config.toml
rope_fraction = 1.0
bias = "none"
parallel_block = false
init = "uniform"
init_std_qkv = 0.0165
init_std_down = 0.0
grad_clip = 0.5
decay_shape = "sqrt"
train_tokens = 1575000000
steps = 12017
MLP neurons of a small language model. Each row is named by its layer, matrix (gate and up: input weights; down: output weights) and neuron, and shows model dimensions 496-623. Each number is 500 + 40 x the weight over its row's rms, rounded and kept within 0 to 999. Numbers have three digits each. A neuron's up and down rows have the sign that makes its largest values positive.
Before each neuron's rows, "fires on" lists the tokens most often at its 100 highest values on Wikipedia text that the model never trained on.

fires on: " to", " P", " and", ","
L5.gate1714:508451581531484517431464507494515502551493477482513432486453517471494524457474529535474515562465518417540563450462489627535533498518528479525509454534515536500518535515460479558458477490548400457466525493529498428546511430471514475424527449519460503468560497459413525551405482480440437463485457489413472554511470566464494493524509476395518570525549510536563525548487471489477456450513
L5.up1714:497441469368472466475539468516476477526487475508501484525454512497472503460484547553527535486499546395609441510446493458483478537531506475436534468431469555562473480571459446532490465538503460448414545563456568474489528564494477507470453488516500445482486531522509537476524591460507503457492519506524500507455449551512477509459495591547486474455430435503454512529459590487494521534484
L5.down1714:500453462516589475476497549512515488490446460525456504439461558527551527494445482549520441472512442489466511589497568522499479568442503552518491564429490480516516504480514489568506474534502508488584502472517532493480484489529470532421534467550551470527530560480519480520494531561492558480521462516448526457465407499475493447503528474502526457505494389461489506516480498478401553483545

fires on: " and", ",", "i", "ic"
L5.gate1180:525508494492509496458506480516508491511502480454486481526469603476539565512463526436491433484480493441491493493492549441545508506460506474412497491446558460578511484466534478541555562461505518545595566483505525494560538541581459462492544520527427520475553469479508561486455476577522468492552518436496493551536491566460530507476604435561525537545463562564493499464533568491523470568498
L5.up1180:500503547417530469470491509554615539492456501494452480525470510540462528439515605501559558482420556517493494499492537440534495479462465470531541411508479521420497536466525509494494483416585509453491515506515448530438516573447440553482496512566447541531504424545472483444547439498416522553505441532530432467506491506544557543543481513521517530452523537540544469452496552514494479538434
L5.down1180:467512435478504589555521538505486530472530483487464465480556527510490565552459519530558501483491467572440515535483477559457486487414473490503554510466573424618481514419497462478489498502499571521562493450454562518555550529476494503458383544463463456534563463492452472480559518473448442450492566497547512555428477461498502484500509564515471490492560494511519473490503503545501502583490

fires on: ",", ";", " and", "19", "u"
L5.gate869:515483460456522459557496489569560482546465483503431476530509520526565477509531444516445547516466505521489571522467497522471459498528536464522435493485518526500517572489475537505460491457467487548499517510491500486505511501458440541501510535543498517488551492565542477451458426500493541485554484509483481484451463535537492513544484449483417470490481512539524499471457477521492560441520
L5.up869:525519538535559512574481453418502534525459516425584489519397514506546502503510476543592524442496533494545437467520473495476552451478507510478497527491450502555466501479539467502466499521557500555491571517462508520446563505517487554526559553530580515460529465528491551440536504464561470490490465467433539598481479494449440506461516477466471515455495433548448487493506533503566546429430
L5.down869:491486519531486535534484589537497493503556472460559608530564565477484504469519489533489508509529466447473566476497501536466510450482471501463503458507479470458513505491509494476523502514476443492506478429470533484504539518463518486459527431573485497491452497448479575545507471479486476463524462610466491429534476464507509515538523503462474479509487540452492480432416451508486541530534

fires on: " (", " ", " (−", "\n"
L5.gate1059:514539507510493493571479510568517453490536456524494495516543494551461463552430529470497456471545565522471458529490527459421529505523492538494506512542522485533507490473490498473508502470467505513487441532519501568511513567505513447424567573506511508512498575487462491550449524576517446489580578507473507460470491473473473523517511517471461491478480559535474554552485429495520526485543
L5.up1059:519502506473467554506481483444493493522455503565465505527432591459508467495483552502505539411504424504523489508511471471497513511516528511449474511434515548495536550495559495446528522487479451469450537515473445530470491551458506568507524432512574489549488494490520487503453469436530515513481447414526505545590455494528544533498483480540438503488448432568526571576529421422481491495525
L5.down1059:415532502508413520481442482575491545485491431479469513499487465431485570544575528515489489551502482520479531527488539567383552515483575485497471485412521614488518431523539553554550535492487513501464465476511484479484443474530538391506522538571501532522535532506581478465477551529478515498467486483432508500503478497505468448534476526528493518477486474482511473518541517508452472497461

fires on: " (", " of", " at", ":"
L5.gate1272:500516538517541575525424469465517445577436454587528479500431559443463429516542533485524582506476493545496581485513516557490542515430517493504528523500500519485516495508474487508485463507522515594600466544531462424440572474518428385465484486444496517456513468495509501449490507505538450518574503566542534489569519497482522485414511454433479550531511515508442460486507444496539545494511
L5.up1272:568472474489494509516457526547503467467415471502514494469540502502440552550498484509564513441538446501490457576485508435520491520526493511542475461500580454523508476520541519508540482491411475446536491454502493426487474512537467551544561472498439563496518522510552467551527490445493518503451506474516426489573504548535540477541500515414459491500462430512457534560559505419554460478501
L5.down1272:474513544539490465496504501530585485497461483523470527536449583525531492430520539529503490507476494509491447486561478538471525582420427524440526544434529465519487494546464437500540473526498491485445561495517470466520571465440521479561458558516501471537461495544480524458432494517544493556455485468537481450474494482524506458544497548615508498473478513513520476471528562514449480485537

fires on: " |", "0", " sq", "-", " b", "\n"
L5.gate660:554494521524547497591403528548486535516544448474519517484525479511485491518454554533452549507505416488522422578474564581445449472454458477451458514393455512522411508457578522482517485510504437391516472537516481487477496446506526482480464533505529502509570526497455506490470520557521460422518483548498534473418470419495542439517508532451515486564543481483549523551472591535512478527440
L5.up660:490416530518553552572527601544478481508504450471568464470517482441566464495486521476491536447465514467502504445520515423478516462515461495544458477444426481489533469555483460483517476555508453491461454513492440479556543524525520494514513470557457520501549496509509538473438578493497484521479531535466485501505477471497469576477502479490546473578459520505506543536486514506490497489529
L5.down660:510499612505443541507454546438526489445530451509506515502545479483466540510493496503490492494541469486466499512530524537554471461494532472438475551443469561504463494498503495424471577483404529471423499493511434457560508554510465473475454513454505473514490483555483465554486549507468406478506488481530439534509511467500499485481572528478487424541515529555514552457483494529484454466550

fires on: ",", " (", " |"
L5.gate792:545539460463554428518498561491453503533461455460522483504458504480476579588523521550524529493529474491457469478449446542506508453516406461463464450544534586525508473433516504506586517471454499497579533491505530561553483494499515454519459508486512541489463496511519504467496531542489454486486527477526570467510493531518437458484497520397503474491498507511438539475531470518590495548470
L5.up792:521526502491449530507480542525498418496515484564474524509517455504559529473498475488515449507472496499526514445503481551545530539503514516483452534501443497479474506473471533487563470445479497509539417463441473538533540469486503465471509553431521446457484388486491466515554504490453440506439462376537484469479476570523493471464551492488425509486457538500461461513505473576512465512511
L5.down792:474545522519488587525473522513471446564521483456482485510525539479494516423496467436548542470531498486506439475504506493527435482546474477533490468515516486493453485472506488489482557532497466519431486475488545579452444545561450568484551479502506550418430551483550457500441468542513539462514518518514548464534492467453489394458473451460504498556405491607504484468585571388508474541543

fires on: " at", " up", "up", " down"
L5.gate191:554517496475527489430471478484579574556535499467501467442542546465506456455592590587569519530511436558502513526434447513583500496471479431523492500441545465493543524496497504539488451488566489376541473516476500535514516529575532502506560524460497567487466489480490497525541541472484519437512530481511437505569508496439481525510465431472502521492497521559504543530448411547494487528442
L5.up191:505473488472574539509533483499526485457537494533475530542531510528561491483460471498514479483482429493457444507463489438438489541442529482546477524446490521518480521441509495524493526556508590548510542445501494473519463568536482482510489531518502468520473446569518573516452491553459485411530493501433482486544554467474540553493412493471531507550506532484463534520469514590555427514549
L5.down191:536570453529483492486509499502521542453515517503501477480527515475473496504491526499501523502460500552604491531408483566493532527468518449564481434502545476528471541494530416514407528403440458450517531476536490446567468492480468526420495576486532508491425546525478527551537484503469543466483498561495534473530497452514523542478526472524491563516508444548464552483567430506505505475454

fires on: " in", " g", " cm", "in", " to"
L5.gate226:529560602505431498472531547456527592592621419462499463550499517524462497546482547419479454464481495443536512509512512462429467491450545466484505461498444522538425514460508535510562458549612498452436518502499541505529489442474495526492511504465484494458509434579486522467435508447546519515494486571606418529516439565484537459519529473506446532543472560448511532437502471550529483548494
L5.up226:500515585474522535471487533467491468473558446521470568510464535526557486490431522484471516550505523488529527551522494462568442491511432453592423532472475481550406480508496547464504439527474540489480447462495462470569594456425528490497505497500483547530583480543497519499447542493549524519566486483483425516504534576506480510525491512492483542426517530490508495492493479444437515476552
L5.down226:543451446569493515449545491582513505561479577543523505482530530506514521484508521505484551503508520537568492460520493454465481497514501501517453459502491487480468434466446468527518493436524527486415474523489468529519532474442530511532501550445484475499500508390543448548530467445454506500503522529556453554536514527503472460511519558539459468494561548426459443494500469447480478497520

fires on: " ", " (", "ol"
L5.gate235:485544534498463475491477494489524500505542451527489486486513506503595533495495531548482529472413530444486499472511443532583438503494511480506483537522576422535568499494516549512541423472471489487504429483482485533472574589485487463482438527477523437492514533488471458480533462478510526524595494508466483443454486507455446470480485514539490571450555526548502443497550467517540530508513
L5.up235:527438465470506517410481574554551514517517529555537491462505572577519527548514444567493532566536512496543530510535546605574563423487456470544515489426528462487521488530440496569396521460501557561471515523535492558493436509506473516480514549543522525499460513538524508472535478529515426474548456448509530437553468577486496490541492563467488503531530483481552459498489485460601486525439
L5.down235:502524488471489486511593477497477536436505528492535402498537571537437501479430547563530409505504495462525421498499531478499540529514510551509565523546494510466498516539466532478482485527493485477506489533514514520512547540503561511508523473432523551519533460436526450437507496592521522532528481534480538553473488538528502462526476498539484501476475484465543515513436523514490473434507

fires on: " ", " |", "\n", "-", ":", "|"
L5.gate1135:491532553498455491446456563462486506503446445496511472474511464453607457488496457528507468368508457502538516434481490576483446535498531534483478489507510491557459499479486520441427480516496560460452501528507490532486563537538554471508546471465588496448461568456463529437566518595570475471481447561538520442414490491530528499531530534542456522436587512466459546553496493514472499521461
L5.up1135:469424515463450477450435488490535518519485518510517498564593486508450432479464534497577494480450516542524470456552541583495533523503481545523472544481513485569476446478542492567493574462484444508521499480555520461511530404451426424471523382505439470510518539550508563488482444423463551560497488495523534501587490528468471592484446507480461530526464512475564490579524443569498526563501
L5.down1135:500547437541578501493494457479447555504530520537454521629503531523474520499515533472566446455575494474503555471463551523478505440444509486520504493446509475551509531513417456484502461517519534513507537510551509496540461517493502490464537537518501495494413530534512500542522477546525515504565473549529495499374500479471521477527478476523528588512620522481522451539543515407513552487496

fires on: ",", " New"
L5.gate1854:512499578469509495490482520516496482546521511517516526530479508524430526538480475375517505481491483448492516426473513517506504562482543450457479468490529509499514552441501500499487427454554421523591500445491524461457513545526480508492408501490565468428503492537594531494528539546494442412533481518523576478498455508553487438491394479526500538502471482508448509454493523516523418453534
L5.up1854:587474592428479493432537622501459497542511538510588452484487506478535517548463503564458530455566498483503512513538541519506491459476463483498499458532509550515538513491452489540533527506442533436544599480443507498460527592487493535457535443518545472461466432529447513444482523540476455521535516544543537530527490524521454507516485485459571535475538542521493541481501390429435421484483
L5.down1854:453522511573476461470398506498506465490454494466509524508563511548500509488514394444492452469453523531479509516529445490480434554403494491540482556464543497513451473459459558472487526499541505531468501433433574533475532459525470522574423546555472540558494504507500497503475533494484505476498558443541493517531451458479479501444466475447493475497534488546497476524574513496550447543493

fires on: " |", " ", ".", "-", "qu"
L5.gate805:522422594493489503550533505412425509459507519556489524536460444531486484555448489508537574526470542584453553525442495517530507517439411506507409419484492484488535515424536467488480426502511438519485460531509459484498576468474448477563482571518508476473530478530423512485536526497539489495513495529505488532457552441526463503502535497531413540433471559515537417475543478463508518452491
L5.up805:480443474498501499518533593490507494484487494491522442472517452516461512515544529531441517479536509462478495420564499553549490574462525523523449473479506484496465510478453527510523473484495493518481482517509458525539474521466465509517498491548497500519516486522594472447506541470517531539477517481521463528469444492517551493497528438560482448566491474492507435459557479561513533442548
L5.down805:520510558503454489524515548582520434534447516483506482490491529537539490516461494421556542558497505480434493520421517575474490499500474462481528535586445482580458582427492524449602555500543546500451446510532419389526552491536497463521413565490520526589488438488445525472444550512457524537485515503495520526472551563503482462516543579558474513508488489485528460573423444476485497446474

fires on: " |", "==", "===", "0"
L5.gate1037:531516514485531518479469520575507448460507497499482512541541440594524522598479585551495495461528511529441530494508456484412374429510540567544484484500532579498535466444494465436503541562497478511468517508464521506477514470457529472488541531495491465527492454535537444502470585478488518444490510539498488478575516434529508470456499528474504519485481524548452498513546534468558485516570
L5.up1037:557487521528475503501503532538535508526462472519489477535487487492509489507457462451515500542473524537500490495552487540496589478432506513573514494449517486479583483536459488477478543578563539455530509458499450524438477479470520496436496510491529532559505548497475494429423549516553522556499477506473431517459500478536487540550556464533564530436452540470479503481502514468474489484490
L5.down1037:531486484512489459512547491483472476516521442452482512472510434467521459497548513477481543487509472492462575555465434446438532463483582482528509508473466474470437502453474473579498491517533500426494530525504572557471486535476478498546538486472455468486555499483516597479473388569478500471520427460497499568544461504452586543487487488553496488565550471494519445468521560494515490426431

fires on: ".", "==", "===", " ===\n"
L5.gate464:508469497484491503428481553555489516476528453423504550585477450437510507419511495569461523409464531542552472530468492429534491509518540517523443579441556516479507515514537488489574534451426463516518464480526554496524512499469567549532453494522465503549525557576517500538455528481486517476521574466374421526481467527525541524499489515477504476491522438513563562494465451464472488543499
L5.up464:479496483463554496509506585529479514555529490483449485566490544557540548564497547465526484537503538504482454437499427439487576526453563524534502500471531560419478468492495474527430537483475454485570557480493527504448461490463612554540513504535492533526520546460530545463497498485509477558476502479491501515524525522500488465486477483491494409441440460470645495536445546573504563460509
L5.down464:474459461575556501467556538510454444520487504475456467527472501538470506523513458505499466418533487484414521542489549505479499529561466574482517448477510497475539526558504445461524498536448465492487535483541519491513444483495454579499521456511519517483571592526439490447525523480484412517534467455532496476504463497493528482495502496551512501479514416485442426500491545425487516476531

fires on: " ", " (", " New", ":", " \""
L5.gate1212:519427452449542509453499468463497456535496552522469511577500482542559509569536612499457542468405523469492538439503446503511483543458480488547490473489512512472529467514482473554491464505407525538526448523479480548513420498526438501519551458488428490515558537502447528512478487538550511478473528491487469506462493527483454464544488480521532539509452425519491468482534486496537531522546
L5.up1212:507566546543469484479435537475467513520516500475458451509497506470529496506478477436459533432526460499566546568524535517533446527508482443496406543449489416508553432499464466485563438425417458459498468592572520484457429442454488435571522498506495565422483491565565463506557505606461449438595554458507468525509458548505507536560494510480479534533509472530503546548467532523470465416502
L5.down1212:532509502471483544546488505565479489483515515574443444522565526429422548466487517448457462449479472522554472498500485511526406522498448555477453533466485434450514512549540554522490491519486471428447447529511499496490467513554465461544538552499598486442513554449471540470466516558382480523506459497549535463494553451505557508553445494524501552586521426472476427531552547472484488487494

fires on: " of", " in", " and", "a", ",", " from"
L5.gate1496:436474455531503500494547536519473536506579552529494498504533597518465464513432552550522517513535550430464590435562502525426405441462492497508552566512500536546479511557512521485502522488574451496359512445448528533467484464487493534519525549566495497484515491527485397543497519551529495493457515479549494472524464524445426498456513496517466539542571575502568514516523457468453466537475
L5.up1496:480441529480524500523557591512463492469452571446454563482522544517482454530463519564504448486501599486511472475557572616519461409480526541435488521476553582529608481534542521526418515527508512537431455481519534528461502463540442527470530507507531486519494527465532484469455458485423436471562477515501518532513543496505516534569499469461494578516504568484528462502510519574515478501501
L5.down1496:546437529462494552468464499545446443538490410527572553455460514505471486552492461484498495539510497449554450474458476503499464489543450498496500486510516482531565450504493510445454524545498503532510507531580494516454472504521481489509605548541485527458504492565530484484493466530505544543446506493512486468516552466489542482487392545496453488487508449466501568385591534510520568518500

fires on: " |", " was", "B"
L5.gate1724:521463467458452498483476517522453521484549551465492475532500599496479552497521470536530501522503475487565484505477502471526454505556511434451527484512512513425500495532512442460516543490394383514540474561469504624568465457492499488565536492515533458494482563566474523474570500496466506414502516517538499542449410502491488575518545458457509462539572507512473488567469504583553480505573
L5.up1724:556488427489534447510493511487508484436502453536513499546493442555497494473504542488442513429470474494573490508525496585492460568460515473531501442476491515537530500512502467443460531485474544504468444523504546544514553530498435485543527480534562498520423468455506509501468501491511517448414442482541491482527437512564507523535490585510427558509455441593513547539525510472566591451492
L5.down1724:455464530563468487513441568440548497522446452486508477451536506489521461447500474514459478516531424485479448557476507547470583532548489505525503545547375491474478508552483529627540475516509496475462463490495553454445509483540526475493467531493564505538430547506546521497459530462494438546539532533551497536474509527530516470509532477426493481461516569496552473503573481437382459423496

fires on: ",", " the", " his", " –", " and", "'s"
L5.gate479:521492515474556531494480450576591522503531449493543472464581496534453557556479507520559559603497495519546508529443409461497432515540459552534446478552498509540520450526542476491551558525489462506481489494508460484414510567530454546484450533523508517539480463506484488576538497514501496474531519584463478485537447498419501574560517505464531473485467483521495490536469500489511517587499
L5.up479:503543450577485479516541562450482502518539482532565524500455536515541528539556513468523529443561527433584534443565526469509413493466566515496466462501499548516455515408458499478556511488549567538450521547516521461543457485460468453518429555542474535491523431456486520514517507551555479546472395501513487472475439485505452453471544537527505543515535565488505429460567554492463533555509
L5.down479:468491563535446500526463485554552462543540469485476493496472492532528538492494474532522542523533514486482540449501517439426563453542425445514482536532582475501495471492491496493524506464501442461569516533500445503475516487488511508510526501537449538439510476539477482446475515408452480496587578562534521568475488509459495467453493532499425447486504436518514501519457475424557456502485

fires on: ".", ";", " |", " RO", " MF"
L5.gate1309:462458504538495460521502524484518518507489516509515516514462504446491539545533516483551546460513477573392500540549440549492438435454439464513438493575438558500516475452553518511494462488471531456504450468486469469467438526487452433529509505484549487509425461631394538544594549594496536457462528461404481542524506497474498465557467524456414423516453504516518552557570413496550506461565
L5.up1309:489403490553529442484487507463470459501565492501432457530508522479498516444528546477458515494475449480489478435507460528536511497466472448507524562512503505466578483560488442490471394506545543411452520617566471471449505507532510431516449536482554502459511518543509566458556453573466493571521470497455447556465515522435490450549507458466503436465528423580493562367511498527431498486489
L5.down1309:506482529516532459487494417515489507508519436579433536529486443482511466510533558428449480500560495500500559448565533570476516564526563498498531454483539422505533457541505504507499472500515476488463537433492567558556466487452549488565387436519506450525495421536423502444507439502494517526508502539444503525519476549418416494485488468507453456483460487491449482526466454507564487513393

fires on: "-", "–", "ed", "ept", " ", "en"
L5.gate2234:462420530455458416561508505437503490511475456534461502462464511511489499500535439452532536432541412471445543476457470482394470456541515442560455488552484550466476572525521517641537461485533483563468449489488468439486493562510469498514462554444424464503515537520458599561460477456486527475497522530492467496536516462515535555421489498519474519519529547539556493486461412537490548506535
L5.up2234:413496544486516525492506559536531498523455469506511558511483412422518457486455496445453545470436477470568479509494481438494513516515560614529499435460449473465463479538517453466570500557503481532531512543471538492565522519454556475522444452482454534513518513511495420544501514467469502526550557537532509514464512455479500533523486467517458475557497504589479479530500522528530567460599
L5.down2234:508518486524398492436478504532433478516514528511548486532472482487530544534478490548472572493463521546485547535465499463491532480483493555486489478461451485427444481547417444516544476485418465477530403515522488498460601568512494532526433465491511435413575428480491557483551487472497470501499509506478536492512470574529496465460442475535458545579580490520487514498551407533392535485505

fires on: " ", ":", " League"
L5.gate901:510512511530472486435541565481498537544488500438417445489395510443539523449376464479496557475526456519501559543474494518582457549463482446542470504498464540492481493472480542574481582485538451445499501516528499563529420463547477481521568494475516417475543489511534540486501486400607557441404513508516534527500482532483477487553479508545522487494497530494499429513457466584484504504526
L5.up901:457596493486498466459446504601494487492486474467524422466522476461482538461495507489511503523496429555474549466555528545465458496521433546541453506465508536469464483472504457486504537482497507509532547557550487434485540496543464468500535478554464543481532502527509569536576526493442474491498593540521489595490428459547451505505430531511515498487442470469508500522467535444474436496454
L5.down901:460529491428440586523474497507555470442528573531472510456523529473464533524476472552500487477479553483462485549576475412555456518501462458516521503454529439508452519404518536440510472485542503454477426486504510515485525530551459490477514608465509557498459517429465492567457450498557481477483451506489465485488492566540471546537610457522508499466515482543541485478552589526546473507515

fires on: " |", "0", "5", " GF"
L5.gate313:479527542443488566447515502481496576521497467464537433494522455483485465528459470469506548424464457529450511504507396522514473532500467512520394545514522508586520445475473492438498465524469540398552495468478529479411487502546457490450414491521499497506495588476457459504445580507497542576476472543513474516486483560493537467452487561484449448469499502480468463483446421514406478533479
L5.up313:456448592459451513537454561497455483510515497523464482524509440499568461457484463521501463536458531474458467482540511526545437541476457433478573502497480526487548498484510501520605469532508480514570480532486517422467423512475507451485551553579488479424571547473475485382546424443549463444465488512508511502487564502480494542483433434526510510537562499549494509565449564424488536551475
L5.down313:455516448522416565485546547498483544532517404422495481502432477504492458568472481541584515514518434479464559486505475471553481479597483506490517482481550482497494524504475526492421477445507469451530532458513470531503535504489546533479489478468463434470458569542465523505399548502457474537494488576571389536483490537452549501442552472527487487434447521463461403453518520496411518555451

fires on: " as", " and", " was", " served", ","
L5.gate2196:452440468489446501485536536480479553546532551488472510503485544421507550521466537513495450459570473487500529467477488556569473481516469489468500442454514549508477484532484496515430486563538524531530493527454523449503498466430411538429501491465525509500504460544500544578518511525513467437448528478464495500462487511486508479492445502478489529412470520573526464485522444499477530477518
L5.up2196:469510524477522480500482484479509503517505523525522457493524482461523502459502608446497521496564493465517559501495484511462479468496455478486471435471468551492446505549508397487545584575528534434459471423492530520498485523474511593502503531609533583442469434451500475429543535537442498488482484441457461493455482516414456507474473505520509529505502518493490504484528457531494531461561
L5.down2196:530476461463493489426501482554516529541519514513525552540486479471479506502429474461492552470469423436514585486493519540475498537520545421509477532456512468483500476490534486389493464581459497447471467528478481565513511524525449438437428466521572473526524468468559546525434535444421485510487513544491487427509506490538533438433544446523445485474493429449489460505497568478553488557519

fires on: ",", " as", " a", " and", " g"
L5.gate1108:515419468463511511505487502554483483524489532441483514501490469462510550493570504463503603494515515491532521574454471465496443563524469482550508461519467509495457552447537530510493520525511494438490491496465541543478482548485542474485504535446519455499436537540505445487515524569515449489405551538473541564453610509514502534459518493468514531516517525530416535484471533557528516479528
L5.up1108:513491524495478480460549546473462536586526437477394528506535526515456490514502543473475482478522473480476502480487456502440505499504432488558521518493509467547518511583491528496582559538391526470500469497517468496427465520495534500419462575511460484449479500519549524545525442469583447448453502449515513492493524547549518438477542477436509465531491486549465527524532542560515526486511
L5.down1108:484488433424528504562425550539540492498585473512536514481541428452558497449531581547508589434517514535491550397523471521555480566496509547486530492549537479487496543498485531503506481499453522530495549515445539538452555519503519476484546451482521484516479421527540461480528548529475401445547540501484477415438464502486490523507402567526427494510559469545433565539471472506502433541510

fires on: ",", " and", " which", " that", " is", " are"
L5.gate741:501463462484490511533496488447536554503462457516567518501509466480512463488457433465560544461487518515479436505486541488539520467468485580465485512438503487482474501496501465521456542529514488428505511552487468469486454480465568548445446444495510411525435535539467465469504534472534443427505458559450506517573437451523487487523596484475502523575480508515439492486516527500504540475454
L5.up741:535442547503558507499492481536486410558459485464453462511553516545483481474484508509486560536578455597481498501491468424547502538470463510522495477490550460529415503585477523482488569472473500496486471453471588499547532507521586461429511470420494478472504544593514492527533474566516550497498581494480486504440516448559483514492509522527535484514483541528537552515462471519579456571475
L5.down741:479589504541470440469525534590532569495531580508454555532508603450553499466539488595520516509464519440492485418459524526461482522528512451466473562495439523509544510543475616502569520509584542479436621477515487583467462467502424484551446547509502502455515505467522500446513522549498497481515478528488428522536503559454536487494457410557536479552510462520522498502552554530450537488529

fires on: " |", " No", "-", "|"
L5.gate146:530477540515554542515584484463509508509508447550467488510570573514533431443495535432521568520452534533523532529495566465451479513480426496455556442506454523515505548493497500546496525526549453535542518548507523489583614451496424514535539489486479504436486594537472513483523503535485511518462446451496476473501591498537506491517425461471490416533478461527467448471486479469490471499348
L5.up146:556454474458507513530454500540497451558556505507508471497468543463538533514460542496499486547520482571503544567476473539493541501489536573516522509552531502486582515477540543428489467529579528496471476524448474431494521483534486524572457497481463453492423482490575560490480532527526528493438521493506497598530489566525518525574500448564484484487455517497509480529513528516547540473515
L5.down146:487520553505472532477481512445582516578565479589456531510507505477507378395511455558519451549499487478566471577474526493513430601492452513436516542531456564524482447523496472457520499433522425533494473521507429457634584475463540523573503577481483494481469514522550516466564537487445487469591446494496582471473545488527467500480477527515459456473493490465508491571450471448456478515521

fires on: " at", " of", "-", "\n"
L5.gate174:477431477516476489499616503522487514475522481525495543493452542510593459510491455534500473505524454483492560538526486479485509492480452518531556610480560548515453499481463453502492495531490527476524452491458467540517476510529435447507496515499483507482452475464491529506474507494496457505506458527497517487480450545469533559444524519503496477495551582490486543528527439500508550499447
L5.up174:515515505551500540448416446511519504490505530548503516585509523442480524526551488484535484450424442444493518510436508457483480565379463506502505475503495497473486498451452457549472507505478510531543415468472464412462538485521503481425511421546465461502393528505554526465548545491425415530542527523543531483505527561497546488548429455523457519496500553498473478508541459475487460454536
L5.down174:539566470550517543558476467525533461523438583479493536464501540483556543517532505481509472462547489476496557471525450510476472503495561491522570467460501462461512503526481511521495495489483480425492489521502505507476462510505541563559550498510509468475517570560468557456457542516549489540537526549503548566535417481533483577422552481500423579534464512552462563470519565417508533487560

fires on: ".", " (", "g", "usc", "\n", " "
L5.gate106:539473509396541516571468501530496467470591428487499478493454509529493512539462495485413507453439483479479468458499506543496567556484509481532516531386518476476518544487515563437463501528439488502546471499484490453551494461512464503456507485482521467585434544443489435499502456565534492523488507476462482465527443572476498534510474460497558487543512553533516506508457582488571530517501
L5.up106:539467491431528502540458575453486472439456502455560458432465476470501474511456519463468444504485493506559418488452494499440532508467491468523492561455473452456473452505560526504500484525543520457500526430482473476578516572519518559479455534507504487501512463523522470535502574456549509488486437449505527452558512611526466488522513502486572469475514545513473474531526491434472532475566
L5.down106:516475518530441535480437422447509484484546503492502535496531512509443485505509592536446516499504513456521490447536473531550486554504451502482461514402606471458504477533445519542568473503480426495479585460485505504510402556426538507507524476588474496447420483436517472488496475513535514494496506541513528501527432539513508607526543556562547489521468583546484450535511445497564490536496

fires on: " Y", "Y", "y", " t", " Francisco"
L5.gate515:520454507538527448435541519506538546510548464524463436502516534548545516537456541542552519455543436407522514494569497488499480531548511514529430515477472480442471516437500523464501542529454481502552530484471451535511519493542565515578563530548494565487487548546511469412427460574489520508535511469472502474491492566508479562464515515454525499534555453518462385514463499452505592404444
L5.up515:522557452484484526534493411502527490477465522473526529427445556488442437543546529555468401517452508521523496490596489484498461524569465520490554503447504461490517518481461532515486437511477496500552501464479477517506453459544495586486506462544530458494597428500573472462534522497449461418441467495497557533472473498478488488529461507509466494493526483505476498518490505480487474463432
L5.down515:533486498483419528493504519493534491526528483534540450490424453558486516519463508505554458530480483488446467486537502549486506517539510512552490521427533503527444552534467523506473510523429492513523515486432533535424430530443451591611445541443484455417514522491448527551515550469501473489487489492487528497524500427591503512469471503456513462455442524472492549539458472510515568497546

fires on: " (", " \""
L5.gate829:563484548531539536451525508542493439462457492499499511474521586492482447496527618439456540415499522440517486467423541491529483497543505488484514453495485504540458535525480484545476489509471477484472547476495571478493514544553461488523466502495499531517519440499524480514504418523475508532482419503486475503531502509519550493500515492535417483561512431509573504499534469513491514480557
L5.up829:546461465535479435483466459517547470433516535531494424501552519447535488529473512538500511447528450539551508461464462498493519457552498558507503505495522501534422507549547483482479550526457498474510449516459520504526470508568513446520458457502450568484465534500592522539489563441526564478489532489497432497507476486517524519489430486508600533572535417492529470470446560524462483490495
L5.down829:452476503467508561496500402579511524507444462514452570525522581472460508463480568426479490529521532495462367483538492532489472502541519498440510490462531428467512503528533510491492454473499455468473457509523541516477526485439416526495433493503517441544493514518394492487539451451548584556598483483536535552541526527592601478478525510451481549462492470576481487455543530541519509521488

fires on: ",", " to", " in", " and", " North"
L5.gate716:524434459536534533438596543522509457527547484542398499494436526554551543587482567478493523495488535503519523525577482521444488531423493529490420511537510525418521552464512446441481475562488475508565468541519539511443486486463517539481485488490495458485490469490530454536485530475501489530567447536391538509496390526544437506466587448555511515553542498524527521496490536515443514518434
L5.up716:465497537515556452468553557500444534558483520462502534542517560482528502551557579532503523507510444482505575478553553491497475543461471526464428402541529539523584568407429533564456549528488508519522479473501473440532441548494449456547452480520465468536537484429449459504514493557497469537543471500507461525500483421487469567484537569555439533537453542537497543510484442529551492513414
L5.down716:512473554545463401483567546525464516537459499504441492505467440478548462520432449430469532527556513451547505502469466509501472491504530458544515537490537459463493517515547534483538561510486521452465494453533503526517481509521449536512490486485540467458477509496468527460542524552504489450484519486579552472512490465464464507455455470511478474491470483553519586529486408432498518484543